MLP neurons of a small language model. Each row is named by its layer, matrix (up: input weights) and neuron, and shows model dimensions 0-159. Each number is 128 + 32 x the weight over its row's rms, rounded and kept within 0 to 255. Numbers have three digits each.
After each neuron's rows, "fires after" lists the tokens most often just before its 100 highest values on Wikipedia text that the model never trained on.

L5.up466:102172145149138071132103131117127116115178169064097138100130108089160167133138059155118109077108100096128061099132131131055205140127153119139156126166143130126148102083070137125081200176139094143104140106160062169067180160118120118110146147159122149162120137196116168197139184138132146082088133144124167078142131094170188163163121128164137181148149171103128124106144156122141160082136102154121147104155132148158108152080129123183085130172134093188104135139076169159120145089097149
fires after: "-", " (", "\n", "^{", "==", "′"

L8.up133:085121201132158092102135139079114146138160134097063181076059144094115111090153099136141115077178153145104087104087178123110158136131168137128154130073162093123092137171179114134119087125110097125103079121155136176155108186078119095138138107107091057123127199155101165117101153101179175146166137118144129088068113135166149081150167143195110141129124157094145167057094121082155167117158127126124125162104094130101186129095141137191140123095156134118133150158153182157128165156179095
fires after: " d", " g", " b", " v", " w", "ro"

L5.up352:133116130117168144107162155160090152119126100159105098132135116151136121058146086142112150109113155099147109164107171160153123143148134136131142143171158121112113139255152136139146127101189093141155073134098196101128077144121156146137157177112137053105130110163132170105113240138103154139065094171132071119103136116141127137071146157132092153172101134115078161103137151200120142171134082147100112076104118145105096183101075140161127140189078109145151159097148153074139159079128150
fires after: " ret", " be", " bec", " ev", " was", " res"

L5.up506:175090137135147140118161133102202126091121147119084175085141098120104101147119108129128123155093109112147144105147166165108087111147154138150160137171176110153092065129100133154209057189131084112104144116178101202078098184110108086142115076145113117164096137149178147125080139112155105101131138166154152176088079113177085152129151028202132078142133118105124155100125106078110157126147116149083101125163081118128146075152102140144118145125110151181108094102190139134157093143163084
fires after: " E", "o", " p", "a", " se", "le"

L7.up381:149135117132103120119148141136109142095090050078128161159168108124061136104136162165162143162148085094130126119144146126108160127126169170142118126091174147102150126144189082100187058071152075129134129109160119119117065126123113058149152136153125112099110102171122179175064157070108123137154094123177105133115059112051108127147163089132104108165059132113102156106162197096115058120152109115080126175070103108132078111128122117079133160113153155096141173120125142181121148188127123
fires after: "p", "op", "f", "um", "t"

L6.up107:113105127131095071126144121111113118129121149165109149137147144095109104127091153122154182158091104092102142123115109190139139133152187160136174149158133129156168127133152220118109184162147147118136133137169125117065169150113062146139166167124166120130164112080077157140157147078124165110126125048049123122131120106142056179176190164136124102141174074116095108130093146116092162116132131123101135129138129172181076140075189072115190090116079055081129117134107146125083091103122086
fires after: " M", "m", " A", " in", " For", "um"

L6.up223:136150119136087186121135101106171138093118102112098106066133141143161123062146105128122102151076119096135117108124130210154108126156151124153148120156120100129161122136142187142073129166111183191085094158197131152187182091088063123148134134072141152213152123073153118096160140151095124120103102140105174145134140122122158131119137099103199067128185132095135131113165068046140121075116097183155159115111130091105179117138126090153170085177125110164096151117117135146138086091174129
fires after: " M", " B", " W", "B", "b"

L8.up488:166113142139074172074078192127124151189138084221105182086152111152132147084157120138169138117128153115094096103130134179148138182128140146114119133122159125107136112072101145161162138081057114074141147174177137067138106135109144152127152112199109070113107138082095169125116127142076122116099121153083211187124122120116160082102143147129059128168113078129090158159070106110115145159169107126135160084143083108167144143123149123120105118092099184145101141182105093148131132119180105
fires after: " t", " p", " P", "oin", "ex", " to"

L6.up129:203101125178092127103133185161153147103132082083110058120100118127209075118186110134101127110114155140142138078191150145116170099121134149151136133095177091145148131140077111113118128157101074154094096135123135196141084104135103179122086143120119108115125126059083166103086143177143110107156145162099125178083131109101073111128222112127156099211082111103110116113127100146146144112141127121090181117094144119151110097128159203155114152125150157148132141132191167157183096098093102
fires after: " p", " d", " P", " sc", " pro", " c"

L8.up8:105158190095184164162139080106140153145110144167193136143140127135127135169136071156140107131178089144138152113129173138141095146140164116167098126117101187053181142175089129104090100108043093132183104154136100129144104171130122135147132141135141175138190185139193106116122124144112117123104099142099129100143100091145132099129093150133116106113053074131099156127157028142160117206101063131110080120139205179132109124143151122103116119146130160079115150158128110197154126096104102
fires after: "N", " N", "l", "h", " |", " E"

L6.up474:094085086176154178158123150078147117128116137137152121119143140157136095131144159090132113188180096111113163137175127164152065188113193140155181134134102165109075132101119076117080140116092110181130167135136111137116121145140146158134096080169099112055097184133209169102067072079133145106092096118145182155139118110099125058154112088108155121150058142111083146147148113176141125159160094073181128170130117179130146135151086133088134136091137113118134149144105113209112140116186120
fires after: "l", "f", "ist", " ar", "er"

L6.up170:163131108179106133140148150101137180103126151112128186076161161161135193100133153123152152160126097110099131131138159094117173148159151138162060140146165144058120138136167099092167084081145105040173117146166057042117146172102132121136180164147110114098087132153103147156185125144113127101173128163141160127105099043089082130165128148110117195168152074096114123095129102119195153108137139057091116208112089150150112106114169101125095139120136130135117132137157098138108151099156138
fires after: "f", "p", " comp", " off", "rom", " cont"

L8.up172:142113120130129110101114065103156144088149072177099125152149153107079123127143181171180195075107067133149098089137130162107150118122150101119145127123113122135154116108117084140131126132135117113181194111222098181085107162095147096153128165111149117114108098127133118157167092041111129109158141139142109159124144064140127120169182174120102126184089121101118110145128118102093151141134084122082149151180126085092040074114156149102211153130173105085114116121074171129170089173149157
fires after: "ent", "al", "c", "ber", "an", "m"

L5.up546:159107084156116137084095114162112130117145121107130154148136143156184180122120102129152160135160102106135130104161137159077066135178108118181104085180134088106119161131130083163128097059120115166128020115149120140144119153070123132141100182159127112183107077139197139177136129145103123134152134124139085134108109127071129127150160109159163108216117090116085169029134154152097104099115055100143184120162078073176121118104150108116172119122118159093109134094173103126133133140188146
fires after: " bec", "t", " ex", " be", " cons", " re"

L8.up323:057074093107129091142219155104110141119124149165176124119080167129146078091146079140131137136178084163159097116087128099133092123113178117140118165085145134094110125133158108102052072141114124162152162139129147087099085153079167155103121101145200111105167137119159108097110155128157150098168118116220128147108067126209166104119073148130079127137111147113104187145100122119139115165143153142167094124212148066149155118116139119166107143135093121095110139150151138069091138172125090
fires after: "o", "a", "e", " le"

L4.up350:144073181078119088120100085074090158141158180103097104135128162138151172136134166175107083115166175157105054145139139177084105053087116156138109097158160105103095097162111168143137134124097141137175120170122152152095151117176103104146115141122147138124120091123107115112148224126161147076119143162074124101065114146142127102135182063163133147078123119121102132117143177159166136100142103134125139105105154151149147239140135123128134083199065117157125132092148180188118120146143128
fires after: "\n", "==", "===", " \""

L8.up84:098141152161162122156104066123157145082150147120118149109129183058107097157095050183117112084146117100174149111080137140165147096121142120125158105129163122070119133159127096154139120111058160129179118144120087139125173122169137087153143176100185144132100108141161090062139084180163113104124127141155153177089147130166170081181095137142156087084185115113136148211148177100151160139079149192148061126094107110139159088114151133123144096143117074168115137124132185132117095113059117
fires after: " W", " H", " L", " D", " M", " N"

L5.up49:157175180107109130112151137120156121144177152167112125138090075091128154168096072152127122149152195116108088120166159228190126144114174127130138056110101122116179145121134118176123155102175148138198076152148084109137149119121130136156097119140166118170142118210086101085157147145126146128102122109073124109152193097169133142152106152100151105128135118153051135110086079192127142132104136189114168087085161074138163102094077125149087089158118096149124145142120150130107106176101074
fires after: "-", "|", " S", "\n", " ("

L5.up245:106124119092181126124121155108108156136124074104106125094111152124185167123114132101119086092120111072117126187191112127119148154156117130119066222157136120131165112112113127155103147112170094100088162140166162143121101118127158078108110148156162118158116105177061108175117146107066134084155117135118185134110132109204154130137106159170147146211115090124096160146209132071110135140173085150145134178160137099165149117121197102133068118118132063152094152139126120137083216116094156
fires after: "′", " app", ".", "°", "4", "-"

L6.up606:106131116138113182135184155145096139115120133099089068127103151129176099148136081179129129088167116081143099120109119121117149118116171123091122109173123162080079106100100084121173058129132132130092168159172102124047144135090092163138177108103098119109152184171166118131082162097160119090144100119186142183121115089051119165168093085156132142089105175109083131124085163126175119146115117044163097182168127135141138119116110066185117156117130135124090136146117126179086093153135207
fires after: " f", "p", "oc", "ap", "f", "e"

L5.up282:146136136135093154103125057125121143128136180090124174124131147138182076134113128135137189145154126139115108046157170134136130130118103155085121127155115115137133123129139142159083179106082145162126091161175133118146151140084103099162132172134139149154111142156171175101148128217151155119091080138109106125192172122159103110117181117166088084098154106115158134101063084149102176086081101138067161141107144109169065170167139120161172098227134145065099096095097173097119071122089139
fires after: " in", " A", " con", " In", " ("

L7.up294:133151118155171157120117076129174157167133150129120151093150139158110140076182123173091178134119136116142125125145153184174113154090127133137095152066161109136080087133168135105128167072077122066080098142123149065162135099071104134184111098177127133111084158157165183131152089166116108103085137139134092135102152156130107085113106177156162078161136079088107153072155171116143123180115082152189148140071126122105146188127181090102117137152116128148148205071120112154167108101059143
fires after: "19", " 19", " 18", "20"

L7.up119:156164131116135152136182142103126175087124088087098171170070138145101125100111136088128141089092090122172115080194149065203155099145078149180122116116170126125204101124149138095125111188145129117104111128153115218075110149107157108106120121149191123094145126096088190154156135121132095134156080150158074168136128124086079148122183169130147119171100171105103114075172088124134137078183093084090070086144091150148089120132137179084120165116148124150148137124164114163140150152116134
fires after: " in", "st", " In", "p", "v", "t"

L5.up106:152154171071094109115142129101102161150146155085101149109138155125145112138181094169110099131171150128112061098121149149138175151158108106165100173130167160100148082119100166131159132074081120085148156174204139078134063160145133119137120198095100116154105129069117097123145151208157120129102116143107109132093125112106079162163182047137159146097178073111113162123158111189110121101115083104133195145124132204141133152128101073092149136166090082158114093080133164169095109125119113
fires after: "\n", "==", ",", " f", " had"

L6.up389:116120185121202135120145126107181132133100117174146109166166117104103069123186139183106135144188109137070103141162149151109087196133147137140135114118078141101114138162102125141138085128084143090126107108096153099170146143182084070180157134118163111142145153129224153073163131168148135142117120163097120073127094120106113115157150123134144144113095148104148091195177160127107106166091109133130097104070132160053190157114131088145126180101138124134092168118123167156185067065113075
fires after: " N", "er", "h", "N"

L5.up47:107130122194160089157156075080173126131127112165128066095133136098161094114161124146114159130185130135116098098157120124138147182090150121059097139104124111120090130134086086123115197149022101069154126105138146158085158088087142139171130114152135095142136150168122153129140109127119105133050086136097179159113080147113127099158153072127164102146104157105093106074146148080121157096115116143198183172113144127175180146097117117142174101160120140107134164150098164135143063077110204
fires after: " 19", " 18", " 200", " 199", "oun", " cl"

L6.up38:163145083106099143149199128139117183080146096096106113125099120161151117171114127167155137142107136177150116093136147165099122087117083152100130161115122093207183112097119148159130119162108159111131137142122090124094169116131103140131180202078152117144143120113154210129147119146091044129161084096137050096147141141169058162115179178166156134155127131109149113102114124121001161102130145149119143087137091137133058120115123144110118103132142098084164148140057146130098084165124140
fires after: "m", " A", " ", " in", " con", " In"

L4.up192:090141083135122126128121116098129098126163173105106100123124165168104109099155188113122086158178179177109047159178100096151084112075146126149168189069111106126111069171129159132200101071099145134126097139096101078139110134118138104170171173150121127099107048127137134114117238129169154085110138147146081139130151191130150107114166148127135115043124105109079133139103168169163137097104151129113118144100121082107161135130113142115139087127115053167161145090153176137115142146155111
fires after: "\n", "==", ".", " \""

L7.up97:107140132098086082106170133109134135161139138152080224128149150089134108073127170129131178107108129140156168145127135145132174139178186165115137123152170104133133157170090093144193106176119103153128167121133154122084111130104118126099122070127113057119103103133156127085097153069109092118174087131154125187129123085060155155134068078156099118151084147127107069193153183116159121162106129108100159137132129049104071063083120139104136167099172145125132135125165140163159056113151152
fires after: "ent", " c", "c", " C", "ail", "amp"

L7.up93:134110110064120123130071089077099141070132150102143131113102115110117123133149146169130088121171143135107036115168145178141099158104111118151182135180139102140145118056216152135094153103113123123147129134112093114153152161126113105141096083071125132168118110192103109143137090111122168156122140112116174147111166146108087114148147039154147090112142184124099088149120156091134151058157133165069163157107148132179148176151071127117103135140058056195137143127160114205138108132105105
fires after: " \"", "S", " (", "\n", "-"

L4.up107:179153116129111106152153111154060167096182116099150182164076117140156156070143119134123104112111154114069076116134102116128176130142152111154156100156146112117192127157118136100130104150188144122090132135172091107110164139165131159137111181104121137150145115118180095186177150168120109135063152135149088126138132107171079119135171221157143182109170144098096124081144137146112116121091079125130143086136061158214075142101167113184092128209115104121132144127109153154067093165086111
fires after: " (", " ", "-", " un", " con", "t"

L4.up435:103176112097075123094157171099140106131123103101114221078180097160161142114110123081159102155109100106125116125170110186171148169152164105073107153134152152135119117070172100149200113140154097125105155151171145095098070130163147171118133073145131082145107157149113181180148103136104068104113116153169113107158125099095157131110109023080163193137102157133090158089070086124120158108140114165084120119155085144168098121129135051125141122153116134145115079128140137156079103104103099
fires after: " s", " pro", " p", " t", " app", " f"

L6.up337:146152054144075143147137178093144134093165148105104168122109127108143164078202125136147102100107133138090081166179159146151157088137064139152192159101157114078101093196067120121190143097129117068081128143116138126120086134119114097109162157106084143128133126164094166113114091135136153132127156130090101109104156123148085168116159182163151130210138127121062145155104129100147162148197117141060145165107083095183097188164147129135121110181080073145141144104126111087105101165142125
fires after: " res", ",", " be", " ex", " p", "es"

L4.up29:108196131079131167104071088110148134130155118090092145103125101130073170130173168114112140134162124144106090131141108118155087144119112138121099182140110099128062119136171149080097163113093147116114153113126141096178088108122107128175089123200116151153133126084100092170183106157112093123097127161119168142120176142173134043167156127164135117077147126098078112102080149029165125159137076130168111102169097165166073227110189081122170101118117099161139124101153097116102129102128124
fires after: ",", ".", " and", " were", " was"

L4.up372:110133131051162084081084127123162150057111135121143141149132182122157098064146128113136159154176132148117108124114177154098135159107101141158151115179123088126135161162196123154110102142140131034137071141120137080086095148129141101145138177114138084106157143149177096041182121156131113137131107198095137139122104105107105136093185124136110084226099152122146168126138128165130131119099064195097145135052100135152115127092127114123101142118138115191138180119125204106120147116099116
fires after: "\n", ",", " as", "."

L5.up507:080195189146124060130122102133140137126113106117116089117077086136178106059125100101139054099095170106121103125186133126131150109191121157151133136135131103173079167159163144135061134114122145107107159146164126144186114154084131078107159129091129130143134158137121149145118172213136144132160112157144173193073124107181123148129181129103131069117161137122123166110139112136079112098135074133161096098109158112131189094134129110189097081219128146143065134168142160152164143101097089
fires after: " d", " G", " D"

L5.up3:156117157142144146211146152190168116129154099145101079147112067125181084156130093108139073115137159106173151113153164090148174094146106132184128089179134141163156164131071123091090079147073079141127132132104113121068102164140146138135135124086140170149086179116098124153146135158100159142098097153100117183113067117118071129169115164105116124127095119142105133099151110139121170091135090089146166081158147144134205162093157116170114055134127146154076176148161086160126095163060186
fires after: " S", " c", " p", " J", " C", " t"

L4.up461:118152100105117106071110172150108098155159186129071127149120120165180175166172118104138113103165139126111063186132066138103057090110088132175087188162153074127081089146174138119173140155113130091136122132120091067130127127148127092136102139139133153136102115108199100177163167175165144085117154136138101109123151134153180076122152179133177129109168047106114143105118200121091168131152121102105126104166100125142086189176157119104125090139138063142136124053168127146138151155111126
fires after: ".", " (", " ex", " \"", " re"

L6.up525:157156195133071164155167125070099141143086144105146084200109187121189135104109150159127028148143138108124143119123126110129149140144156108124121128105140131103149103116116158074121112102104115138082123203091137120169088166074147184148169093097099097128133126071146130123113134184150132089184135108192105134077108121032114056120211086142121176118107143113096140104108133179137150144143146153092086144129121143134099129140148114156124129067132187165110137170134064142111099104140162
fires after: " v", "p", "ist", "oc", "om", " ar"

L5.up463:084168100105133113113110109100076125165166094079072104125120132149099116067125090075147109124128085132142122151128133206128118077150141175160134135132104106138117126151169193159109102075101132133082082121123182118102121127140121104123120169178113151149125069151094082176068106186069094133172160062092125154113130127141096156117131174135147127133174050138115112076098160136142146123110141134112071147148111128128185154121179187144099108177120113150135112107184117080074122223180133
fires after: ".", ","

L4.up15:109115148124158026079138072088097170143126154162127135138105166140185144103097184149162130124169128103140108112123132138146114092115178179092120109119125103109080098177121156175045118148058121128079104137095187163101157153106116107162191159131140084117124112113129164196120178109076089142178132060154103159075100147113116144150144100105159128153146113119077133061139184155143130088085069144114077129120138127190150198144128116132152142125125125166139135130111104127140125184180155
fires after: "\n", ".", " \"", ",", " to", " a"

L8.up606:134128200164125135169113100127133133110113149185081127162160163092141105150127077145137073118149111113116162123114138125107095114159148162155101063162132140099109078092086135130100151176100181108133155112128136094163151159114099074140106145118121106104125160103191137047126089147168164110110073137165147092102131123073152135178102070150176059169113110120139124119172150126158153190088081173145128091113131084070222118103123124150079187193091131102125159150118172144122084071114120
fires after: " N", " L", "N", " n", "L", " e"

L8.up252:129137129052121047126108167088069126097158150078087099127091190161140197079095103152156127089142201161156073121111135145133127151139117152090166157128181091112102106163138140145084121152149098135150188144094184121120080129099150143144150117103163052159110153115072134113183166163149141159112106126212095131111148138119132121112146146154158106157180109099086140084121161141166100149098083145123129121077120118159149217147103128139146093134094113120150154057158126145128169115142182
fires after: ".", " w", ",", "\n", " d"

L8.up404:161119134169138142177126111092118169156157171155074092067099139130133162077163133053127159127113134058115159122176188126150108105124181113117080169054129168092093107115146075114147157167125144173117160167151103133056096098120165172149144079155103142118144151110120143155091094121096149103148119160119181125174093097106131094126149133167102150142104152121113111134127144084156038103108150118099204120183163171150133111071088115149074143111154117112107170113072143131083184169142105
fires after: "ro", " ch", "h", "ri", " b", "l"

L5.up80:097206132109101102110087097151081122138165115119093145152168159177117176051147147116130090152127100106127088135119111176189125145140125136106109154101151119152116142161201175119095127129117114126119130167119165065156095140119071186141133188147123129148086118115124140156121172113148121116147126136134093121085133097164096073145187116145138124141185148146053100085157156130090113134169071115121112168195097156190144234151104132114160085100145124104105147058173090164088119177110138
fires after: ".", ",", "\n", "$", " ("

L4.up281:123118168077138080126174125094082115104103156110031098148126151092121185172112168111162166191182122121158104079051061140109165121142113145169115133124038097127124154110122158117149071141154108133098140159173139142106075137099103097115117180159193152154103112121114127158184155133123063132156109105162107147119155091109134097109142102122129159085050086099141120093116137046151112099159105148147120123169114116164166132087164167154139108153125141127149149080170143127137166108196119
fires after: ".", " |", "\n", "|---|---", "|---", "|---|---|---|---"

L8.up324:144138153068099141160128132101150121160140132091115190080141121109166140091149067102145182084091093147145086121059103075155082114148127176177076122143182114120130100137131099107174151051147099194139101131165124162103135133142131087145156106097146185160103118113114142085150173102165085105100133135099089140063138118076146119136120150112164081139155129141149197077182115123125149148091146110193133090094073077133127082050193092121090135165124140110117154158130153142183151115120158
fires after: " w", " t", " b", " c", " f", " C"

L8.up80:138148090134113128119170177129015170212118181214152075156145115111126177116107074157126143168151134144124140138085141092130049118097107092149147139107167136174136120100127086118048123078162151108122101143099202159108092064108133122177117119120145144156147117135124193147167142088140124104149134107159110180122104112146115097113068153126067097126146152136100140074175098140140106111129126124099153144119154118141105144100075134175100104141088096133115166122164136168107178133056148
fires after: "a", ",", "e", " and", " re"

L4.up242:109154130137182154143138132112143128080114087132142196177088094157092098172096132130119071147093079189155109079114133143054177120118102104091202163094159154132125135132140052142138110121103153203109177166171174160133161181106136113110082158153152097103086072166109168099100095088107087075184127106101147152117141128179118147117088112137137137147125163096125110151125139112137147169154142184122066121152114129075218060150115115125143088126087135148133121100146157147124075124152120
fires after: "st", "o", "a", "ro", "b", "oc"

L4.up69:120130166046090147139143172133155153130105084187116118100122121108130086093192141117093140141119218121143101133096181136116134148101110125131114155183119136157127132118112162210109108121123168087075114133119159099131124100122129147129129182093160096089096103159158051107182147139102171144094098169115139125142141126118083106138152117133161129093168174101066168108174158175118108145101080136106178188104103153137212171067095077101101093123150073159089175107168166111104128099099142
fires after: "\n"

L8.up157:114114161123140101159118127136088176135149069139104083073121118132093110101163061160110100144163120127189141075114141114140119127086135102112123075062146133126117081083193093082123174151123215196119168177116169162151113129136154191122153080090096136096173183108100172106157133130140105108144095112126094127088144123096151058091136100136163109141115185132155163128103111078143139109113147137100161040133120158140181114116139148139068129101117129129110128168104153172199178132086082
fires after: " ch", " G", "re", "ith", "ri", " p"

L4.up266:095207175040166066135157210127119147084136133138102050090102136105087153170137120108143089150159149112136069121070079078098164173107097088163087198170096080136123155127104147161146097158125134099098127115168180169121106129143138134150159170098147116147128080108130097110168167151168108110111129161112160098143126108140113066087127144121145152141079128110116077156186175120166106156129102127145116136134084111176211110143144152127126149136118139155136157108120139137071186112096158
fires after: ".", "\n", "|"

L5.up444:084164169174119113099157104120130146155164134178147125152059149116146100104120130058132125139167159138155098086136107117148159059150148164178092108162140090137138127168118149109085115182074085168119081150135123136073123139125123143157120044096137106108135215127105138112173097156153092140161125171129121196057086113124118112100120155084157152194087095139105157098132114193095188128093150136145153116128103124152139144139195139121078134104101160058132153188174146081099107085127134
fires after: " ", " c", " a", " d", " C", " D"

L6.up147:097133141110148109112104051107109153149163179147127163150065197112111163041148142105134119107177149152108096164092137176163129146118150138114143080146120089090152081167137165122106190125188178140160114127119152103123120167146117150165163178121154103133123095134115165138138180148085132159105107169098096128116175118135125107114131146122113115080138151111041151108135157181157131091077071163097149129106161078168110218053097134148138141114087088135121107077151207096160111145138106
fires after: "\n", " \"", " (", "-"

L4.up367:142114129115101145139116111173108143138172127102143065176076166143177159141178141157125110141104119195159113073156164145128166104171104129089153104121093116138167119075115101133178144097076120032142110161141169101100166156081161166121135163149114098105125094218136138143167172105111058158142132162115103119078128110137159083114155096137145168208177136109094163170118127155103178110148139130121163072138140143087067140165159105080124111108080116100120147113117127055084083162145126
fires after: " in", " con", " pro", "cess", " is", " In"

L8.up539:150146176088092096088159156116163165136190137124067183112115112106109083089169151086155129134124124173113103131083117073117102141182129176143118155097077078083097128145166203138134081134150143147129122094118168158109102135164139097175152145121119088156147125114146162108133150083141137130129105102131084121088141103128125139124102137154149143172157136106052071078109160090134173122085118140187164115125064110112118146019117126115141067122101060082135161133173168118206175106133147
fires after: " c", " C", " b", "\n", " d", " B"

L5.up589:087165093121111121127093050131071152170180135102110088137071143147149147099154145069152155157147114105161100132163144137096091121143131132180107155125102110110125160180138127156100149182105145170128058146150154137132142096088112138106153136186145137173063094168121113206094198167112152120125130144109129155148158139160127148078177150122115061130181108128096109102064051158148123085135109105120137058124120164203137136165183098162138076158098144142086129084170111124167090136120138
fires after: ".", " d", " de", " in", " s", " "

L4.up445:119072063156128124116166169208098139099150110102116117106142135173128159101128146101133161117118106125143114089144093107111086201146123146058096147183108142086127109089113107075155157097171122159179099103132171121107101144158175139127186151187123127139149127151189193082129181100091081113084078138156167112103066152100175151144136121112142117188069142096154146127157166126118083157137110110133142089125131176130093152088164045124142125077082138113112088113105123139140170097189172
fires after: " cons", " att", "ep", " be", " res", "t"

L6.up302:113123093103179164138114117166120156100111113134088212142099102128057091093144162068144149144169087108135100159170162123072047134142116143167186147120143140135166159119124135077139159131122115098105165115200097102076115174165154098126176190115117087106138072105117123171154112076099159127122102127096098138059115091118088177114123091112119126162106165117131133126121159110118180125120123144105189139175069133171034133139116149140143188127145098095132084110117127083086116098093076
fires after: "v", "ent", "c", "ic", " For", "or"

L8.up478:126118117104115166198097118119149116105149135067094097121125084164087119095210122166128145166165114169171156119147191156098120154134108126088085187139161157179151141091159046126159208096038107106169101148113142102181117116106140139124118185113139156172138120212116185122137103153121095121129133150112117165157144131128081148145121069165176065155132086091101146106124138080079148140156181146125121123144125153154140144164165128137135048119126157157109109114125131183174097118103125
fires after: " 18", " 195", " 19", " 194", " 193", " 202"

L8.up608:063100130153100147161134098146143189160135126114096162112107129161147043120196092099173142109107140182157082122150125053117102118112125175199169171100139055130164133159142176103156126104131125153121175114058132167157135144172156110149161118112140111137146117103142118133131107089121117130140110136162117180086101132097146139153167142106071114076110171101126162146122154112122162157145132123131118132087102085177149135094223157127106026174120126116105152082135111203129118077073128
fires after: " C", " D", "oc", " d"

L6.up618:134126136094084117113143146134125134143118111107144122178148142102098190142159129158154125119112133147147132138091159154143155146164094102119112198138140101114135154171096094165110139107067088093152105160137112148103111140099106140120081141104144128115095059123173150146075080089075131119136133139124121182083163102122123095140139194129120153178216096138022151085110129113107139151200132167057136167136125172123030122154143160118111094143108127127137114062172052170086063150095110
fires after: " in", "st", "es", ",", "ord", "id"

L7.up538:119139158109124130089170145156221144101109126119140106111066143105127095126157028186134150124090164169144068100139128175171109122114114124149115078136134127146133106166120182184107128134033164121114107126116115094101123111143101120142086137086156160182131130075131100057098055147112136138146141185094165168134147139159134125104188120135131068126159088108110128120120160067139103097109135153169149083075097163124157122113146196162105118155086148139107172133164179158185104143168100
fires after: " B", " M", " K", " W", " H"

L5.up294:065189135112151130073111078160116151139115113134133103087050062163175119084183095083150084164181133098138070110167094070111128092114131113155127114108106113153096140145130142106064127185094098138076126149146078148127170132109145149114148118171161093122148079116140174154128094116134127132132147179140182182138143120143137121149113175117096077070151114103115137114134076109100130090104073163171066085122108101169144087115174139160121152174129166156101120190203111129116132118059118
fires after: " D", " d", " r", " R", " ", "D"

L8.up558:150141111145155132076127132169104158149136125152104168125122144174213127113138172099152091135208109134107100174163138107073075146162115129116132175147157123109127139122181128134147095181153134086118137160208104139105118145114114156134111105171125125100104149072081140164195093112126125084101130085159127163086174072092120104151148121163175112160135134096133168090144153124097188164149042141069149200135109104110123119134174080089107173143149085119093117137160124134106172099044075
fires after: " f", " ex", " pre", "re", " p", " app"

L4.up95:079166144014124063087105177102148175116157175143137077123126143132100163166135150138150115121118141071186067090115112146119159123087167122129167158105125073128147144170097165154095081179106167137143115133113109117091125134161128090146101132093131081144105104125166080102140129150099151157118128117124107129120149115190129167132145136120118095103129107135166089170145160108133103099078092189164112149064131137225115090157105105078110137166169153184117153164069137170058157124095148
fires after: ".", " A", "s", " D", "ow", "|"

L5.up425:160189154091148154160096075141170111124180178082099145154141118139208188114164104160141099158112095103092112124142178129188108120110164148201101118145127108144158082106112139096125155093113093134128078122133039094133128121117142181128070088173116162184154162137083151151129093120096136134097111157067123086181179113139081080099106113127156064112150118117110108073125118191117174127107134166079176163109140150146119110138178152140115084164142078146105130126145151141176099156080104
fires after: " (", "-", " a", " \""

L6.up541:158115170092144183190116070100086146199147131069115099140146171206078088111166088071127086158160108128172172152109117149150070094171125164164114160051141128129173075118157153105118097082169164146137187149150129201121145156132133131171119114073137157140111136098082150121167143139098146096125145175111111162104120071128128061122165144102142166125133133127123155168127079193163157186126143093103118103121134167181139157120127137084086138090112090142133143100129141178109095135120101
fires after: " P", " p", " ch", " comp", "e", " v"